Part of a small language model's weights: rotary positions.
MLP neurons of a small language model. Each row is named by its layer, matrix (up: input weights; down: output weights) and neuron, and shows model dimensions 64-255. Each number is 500 + 25 x the weight over its row's rms, rounded and kept within 0 to 999. Numbers have three digits each.
Before each neuron's rows, "raises" lists the tokens whose logits its output raises most directly, leaving later layers aside.

raises: " –", "ional", " —", "yard", "ities"
L10.up629:493465527489484479486485542458508560497472510507516496552476504494498491483514485474496543514523470469468468466488450463464542517505456517481498489526502480565525518483493502521520500489502438491488487489512478492499560502513501509534503542517502492527535515529579488490522547458462500527492529523486536450493507454495516466522476481476476526489475498459484478492531473497502495512474496462503489472495524473521470540559493461502532499499506503470441503481488530483470501485493516477482492512485503508508511496489479487500507533519471527492504494490492531504452529507492532457
L10.down629:491472498518504507535502530526508495485452495532480545469488485499504514515505507454459483501540514478521544499536483508484467513447500537462515484513513523480475511482493494477485546477502479510485516495447559493485452477483528467475502524485482495512518492522523553480540486515460500490531496488511553408502491531512485450548497481495562476469512485466484511494592515467558481506527526495511503474475525526525532518512534517541490493524482511464465527528464525471501502488466504468484545491487500527537509476538547470492503490489491500489491511532462506470484511477534489471

raises: "er", "era", "erial", "erie", "ers"
L9.up424:514478529469518459495482512469512498468522489465487564434495452528519512505518475517475483510547456507518504497538518553466508488489531522555505493481550497511474476516555557499484502522457447521472503515487517478472445496483524464502464536513511489522489498501503528498515492522561529471489482456531468525468465472502516482496497551494492493533508488501481508511498515519462544495486473535487462521511486481481477539479554505503468488451508495518496466496511541503503487481510507471501537517501468496463527512534502525468488499485458478516444514541510479504485482469476504478
L9.down424:544476498473513529477454538506495547510460484527510502489520505509491512554510507528487502466500510462550453467506498511497518442477530454496486524538510507493520451497467546510527488476498480525516474539511549471558465505487477508493524469522525505532468471529477430465478485470508490472518511498549513494498538512517501528485538505514475462540536535500492525477512507543537544470459518450524506497471500499510492526486481502499484489533488486503471480510477527494520522501501493482531521482497513497497508486492526439490496502470443509509523476493530500468487511513497488491

raises: "ties", "ty", "ation", "ient", "ity"
L8.up200:490514502501503477515486533518542501495555497483529526498454484489457525511498489484481438487462462475467499515472478498518529561519461560497512525491515478484456516460540477485540481499483498511481513511486497535474507517514469552464502479484441478492472507472540486485489503459500514486510461550533511458478463489536469473536512466511521533491504482496550489518497511524486510475499500538489485490486469493483494514500507511492534453517521492481520510485501461523508487446492524530465441557513496509495504537487454525523464519510460488462497517509502513516523491554525503523
L8.down200:503486495481494473519494521515515508491537515471498493547460510488470503521519497557528464476475490484463499492546507547505525565558505504482507507514466493458479473517471472545516457469448538489523521498491520506503488531514497443451521516517447477515504469481490518483486510532476486480457520533514476514441453478482469514526480495468455518494521445523507532514525526531481502496523505480526524462458476519457490487498468509476509497511458487496536487501478479484510475484491493504496487464518515476465519509470485538527530487467499481498541478520520507510497475490537537504

raises: " himself", " herself", " young", "ology", " age"
L8.up586:489479528491496503460487513498450485475482484482467482506458510466507513490490463534503546511480527528511493480518485499489506480432497539524474488485471476484479496526520526531492513494574518549516480517504509504488479491497450495501434492512489481489493521484526494470475516496517512489487531507475493487487482453510473500497517466479495454487463476521508508505498494533506500486527524517505468559471452505452479542491501491518444484510483506498517529491513490485538483494531488520504496530503473525485478535491497527533487540484467495478502517516511521468539485523538492557
L8.down586:509460516497534497518519464467460474486507518496531443506466505509559515532509498480470509458549479510505517578497439522501497480456447475494486527527501474498488520488507494494454485486511546463491516518493485509501509542499469488486524452491467491542515497506476482508506505496533454537490525504479488484468479470491461494522479507523483502477503506501461528504491468518500505522570462481494531529462479486492507525471504506505540523486512473534507474500475494519503515473554462468516473483474548529537555461486470533508489478494545477490498498473482452475510510515496477512

raises: " they", " that", "ld", "path", "ñ"
L9.up1074:508471534455482518508534509480470482496511503514481507540442466516548550520508491473526532476491491495518489510522497486503483500536500473489483507510441505516514495489473510467472478542515507464486466488442545522483501540478516485518499517518504515479506508504498463544518496528475530502520478519459527493528504461473534538496506507507525470535503520453416512484514496571475468483545504540510531525496536531447545506488491523482482515506520500490531514470468512448499489510493530523507468465488500460503509494456535514520512547507478528508510486507481472480524532488495506508
L9.down1074:482497524469509458497482485513489448538493495477493524481528486503531501524494456510512539494475503459445495470494467487511526511488548496510532469518477511531526555492528555475504523514482520512480513501472491552495531525445521517488495479459497489506545523473530498522503448470492506485516507551484450532509480474523493496515515478531495475506517515520501514497500517508506461536487512494542505538525522507460446514526543530450462502512525549540487523481498492471482502504474502488518491477511499497476487498457511534506532548501491514541458484486483530495543506465493494496

raises: "hold", "ist", "ile", "lain", "il"
L10.up508:503501519505507537486507489487487525541453488507506476488497489507464513503504550496519522513477454468492479485457484562451467538525537489482507506469526513474478547498471514523507521506527489490502526564516487489462499501491514492530539523482532481463455519512470503494414468493499555552509517506491489501525519467532495512488492449510511483489538543515512491459487547476501502534473491471522498483491508494474457522538444525486540488472492444540542497482497533509489469507515504481484528500502487526476521506512473473495504517499540524524461445507480525490554542483479507470
L10.down508:499502501485498524473492543438511490564458509515518488509500488510528521534491499499502498464504496487496500484517550531468500517549524472486472541513527464416472490500463494513512475529519466482526530522504493481489529447478476433487534503520519505448530519504474469464506478492479513502524510509521463487496477510516493483484515454513497461500539533498499521458473519464509533501485505444527487511526481501532515509507519525517476450478521492524511547535494504512501557507495554499507505465522487523523512520501460435506510433467523503505458522536494501487508540456498478489

raises: " herself", " himself", "ved", "med", "ão"
L8.up79:484491480478492497440482502506513451504517544495506502511500515459541485462501458496490513444501502527502509517467459467500476529499515472507521547449485488469518521467525501540503461561527457505514501531485505530514507456505490465497501476505478489479538516527474481506464499509512494480480482503469477527522534486507532475496489475546547446492460530509491491481469481520513479462491507477526516484526512472524517518495560504459534477431498515521502519457534494519484509509510479518502484536517429550479496535477474507529520520524544532518520512517494469491542534507487492568
L8.down79:531503498495521477512488518524464526505519527531506517473472472494524475499522446512501479510504505488515505548504461498544499490500487526529515487503495492487525506507497546512451483537523568492467493520470497489503471504524487481507500494511531529477498496469509501534495523538489463515511540504522506496471527455526475528488507511487506471486501495501454480459487514481498511479537469497535533488503499508460495505481468491486551494489487488548515524425573483516492490458495536501503507494516497510520496504453520475457530471520472507530538502494562511511562487492456471471

raises: "y", "ship", "s", "rt", "r"
L8.up1072:514454515512484476531473463458456518451534487503505477479516492486515470511502508490485485463496505495510499496518552512537481493509530495514487560480474478526468535461516494543538505479511484520515517460479460493507533484486493480509504476530477475475526515533514494487499524522521533477442452528529517516483551494477508507499527516469473485515502481490523487424479503495496494512498547538559505490516526524468526474456490497477471536487497499484513533484530494507493489484476535474500565500511480518518477478503481508456484520544473512519487493550498480483501523514536497513
L8.down1072:518498499483496536495482500502513510481463489516482474452521491482506466522513520491516523503537535495500515527518481498498495528532508497530487437465488513480485487499461498473501486515462514511487527505511495485518487513503463455542525464509479516495448492439491487506522505495519468504501506516557537496505492514548499469500538444455516497525532507478484466485499513498498517541510467506505506494514514529500540453467501493493475492549503517518509502506451476449486497502509509468483508507456477511497477514517517523510467527525503489497512520498481547487489529502518517521

raises: "weight", " racing", " Sports", " playoff", " Championship"
L9.up400:505491523481462502501489475503477509505492489487491477487463481467498517514540516487516522535505505481506500513504528521486526485489502547487517503495482502495510559523482488501508480486504473504499447538475491497474452535507473495491535516453500516513469490487459507547507519486531482530522493489516516472489448482493434493461460477491483489502490508495478481419493513513490532525471544538522500481498497506502509527522451483489507501471530455475486541510514499516497455538496485460496480492541502497503459540484494494487513524505503473503489477533490521542521503502523496506
L9.down400:477535462519515471490506492487496469526534525495513503538466521526508542513527492531454462471507492509517506537505542491539524518489501506498523519497532530476526530466494495507520533511485476521520510509499464542504478497466542491506550463483503521468475485519500462529468491505522469523517505495502484506513462525484443533504516478478490487498524510483523476487488516520499516493471504524505493502445460561552521528500487504501475475482513494488489510486466490457495517454509465493532452470525510453473498491509496461508492462510497508515499470474544479524480513497503483540

raises: "ial", "ies", "y", "ious", "lies"
L8.up510:540461439509489502485472496456508506484513536506527518507504470520521475514517523484502500481518473482454475502508455493537475512467508503506505492468484506515482499503507514536459479506494459492529501521505480529496559550508444548508539507506486451516519446484484501530533555521533461488462504480464535518499517507502547526514492464536511484546529446497501520509501505523478486504495544522509516481496569500446508494485480503506487487483492546518521488484464438521474494497525529485538497502496498541476479500518490522509527494477410508525482506452493518475482448505475517493
L8.down510:464491520515462522519469518518479517467461491529442492533501463477491504520520530512547565506527456484496481471502496534512490513501510497453557502494484488503472540520442519480493503514520497479509509478486447546503505528501537500535477489464465515517491469491506517478475521492526492528481495494509471478522521493503520453504506574483552527488543493524474489490528516518512533539528543494486545513501502521470542492468519479480464482501537484480450493523512482469504522492524492539519477517474451500469487514456530495508531497499443479461519531475458499512471496527536532523

raises: " time", "time", " name", " day", "ance"
L9.up225:466472483556503491533489506525493501515478496481478509509573494496484486514498498541466485494497524490512516506531491487522476486467502486483473466556492511488540505456515533486514477487496503538542543481506475507492491513537519517468485487452491462499463457510478540465501500501478502521493478491515527475497518483513468530498495459493517493540491494512494461517518504500517495486517524553474432543498478517537482498503466477521486469482473498494468482459497503484491503489504523494488521465535471500516499511532533462556500505478577495481487510522515509491489512506514514513
L9.down225:459490496504503500482456540542515485496490516509498490509468496514532490482483516526495502479523537483519472475512511449526514509522521482473484523480449481550509516456507486486497473536443526492548516532445523517523474477511517520531514509521542513531508496531511509466491499479513478500512496476506492450513511507491493514463502495509522544488492540529556467470520466462490491532528506505491515516490508533476511475502589504566489552551481505498533497536536495560482517500522496521531495481479511503486504507524505493556468484500479486524504462459519473497501515494499477493

raises: "il", "ult", "ile", "fe", "rea"
L10.up1495:523479473470509558500546491538508488492491500464503510480495495484481476477508498512520479505509500527475532481508517457503442537519504486409539518473414467506535548485488503477484499478478504496487472508499481513504492509469420479522491526493540463499524496516515508524502527493497513449502510524505486519468465496493471528486500472501505475522474509523486469509508512496485497487478473483514506536530500496454492540476500488513553501480503475554489529508498490504456470503489485464477523521510496526492514509510479511484528550489479495472492466428493450504536518497448508508
L10.down1495:473458530461493514500535574501536493481554570474474535506469498544545501496489506504452491432490443473518493511479541522499517496494523490509468515499522499438514475435488498530458505531500517494468528513523496500498498485502507510515503494490472486481472509562477479498503467513515498567501510526484524502484501524532516518502493473529477530462456533494522530505487510492532455538506500500548503571493507516517488530515498519469508531527473481523483514507528495495556491466535501518498506476475531556507503509502487517509517487486495540508471538547535496529523497500486471520

raises: "late", "graphic", "line", "li", "lip"
L10.up1225:494471484492481475490495542501502487488520488514476486463452526552535509523529471510505529507518508505532474486497483480528513503512465466561439496465543509481480449493494496515493483492519506475437513483491498499483496540481505515480530504456510479514532464487527463503465516492536505483472515503487502505494524528503520488508486479498490486511535475515480488498489498498500520471461464472475490503529528513467536466494454498520483526475508471520463549533543479550482491508515462511488523499478465519520490510522542467516506459480530528511499525489474474474511565488510472522
L10.down1225:489507514517517481482508490492552499469463510477500467507463454520494537528501484491503490493480482505506511511504490533488520500480527500524483494527511447496518472481514509526484547529461529463508527492520516501530511468499490488482519484495505500518520503475486506528490473510485480492430498533503447456493537458447494521575488515518533493507498494486520537510501529489487557513488492497513531526489507477514472505484490541478467457464490503484561533480507508489511525513544462483533482457489521494512483446512506522519457494493496494528517476493497495511469512525470480546

raises: "er", "ers", "ette", "house", "ors"
L9.up1474:517508486460498482526471513510514484514548481484527536508487510474502438507489502497498492463506505477511535527475484552477552480509511475533506536482488492495491492471522506531481521486469538564498487485513497493517501507504451507518503546514524508495520488523491495484507482485488509490451528531490475516494510462493549473517502529451567497534491469490504491487529530514446476474491479514500478536518494444477489505471518509533501527455526553514508498535503471490516512451505446502481479520516509513518503474526487453528429519479487515519492477520477557489510465495539513526
L9.down1474:503506511528493496490489549515527456455516503533466514474463506502523489462469497539510500467503526521472520499472541514505477466550462533466521540462509542486493517477493528499524487502493492531577506495526482494544530481507484509510516525504459482512499490463509493508471502500524525523493498490506445468537442474491505489529515515517463434508500485502506509509523542499475488510508499462495484499557519490486485537491473451528481455503492453490503448493498490540521505485496497499488495470461534485501484545533527496524531505496442468474467506501485516500498449520493546499

raises: "ium", "dam", "ial", "ies", "y"
L9.up1007:509492479532507508540462494556499507536504492505525476520507526493489497506515505450514469452513503489471508444489499494540500470533506489486511517449503507478472548502473534504472547471476494518474492485496506519495497499509463452484512497481512513502552502485535508522492507492522493522487493501494475527452498530486524509489487492487533472500525479497535517520499514504444485517504478516498556464473510494484543552517499479507519486505473456508482513510494468505528522478507497473505534496506467495530480500472484505544469504472459450515488542479480518505496519482509521507
L9.down1007:500520468511528505535464477527531471496491486513450509494488539542522468522519500504515480519497482476510452484508476523459473514509445481469480508521487486511564550476468478490474500490501488507463546518500496504474460522537481493498540476530502509550552531471547519505509526507519511489480476483459504486450526464489533523483499496454485527569517487535504483467538509507500443510523497492479548510505479496467493546528491526479490444463528522506477487479433523468487474472498488499472503465487511530473488489510533532490492474533478464477482487503516468501507477508522480500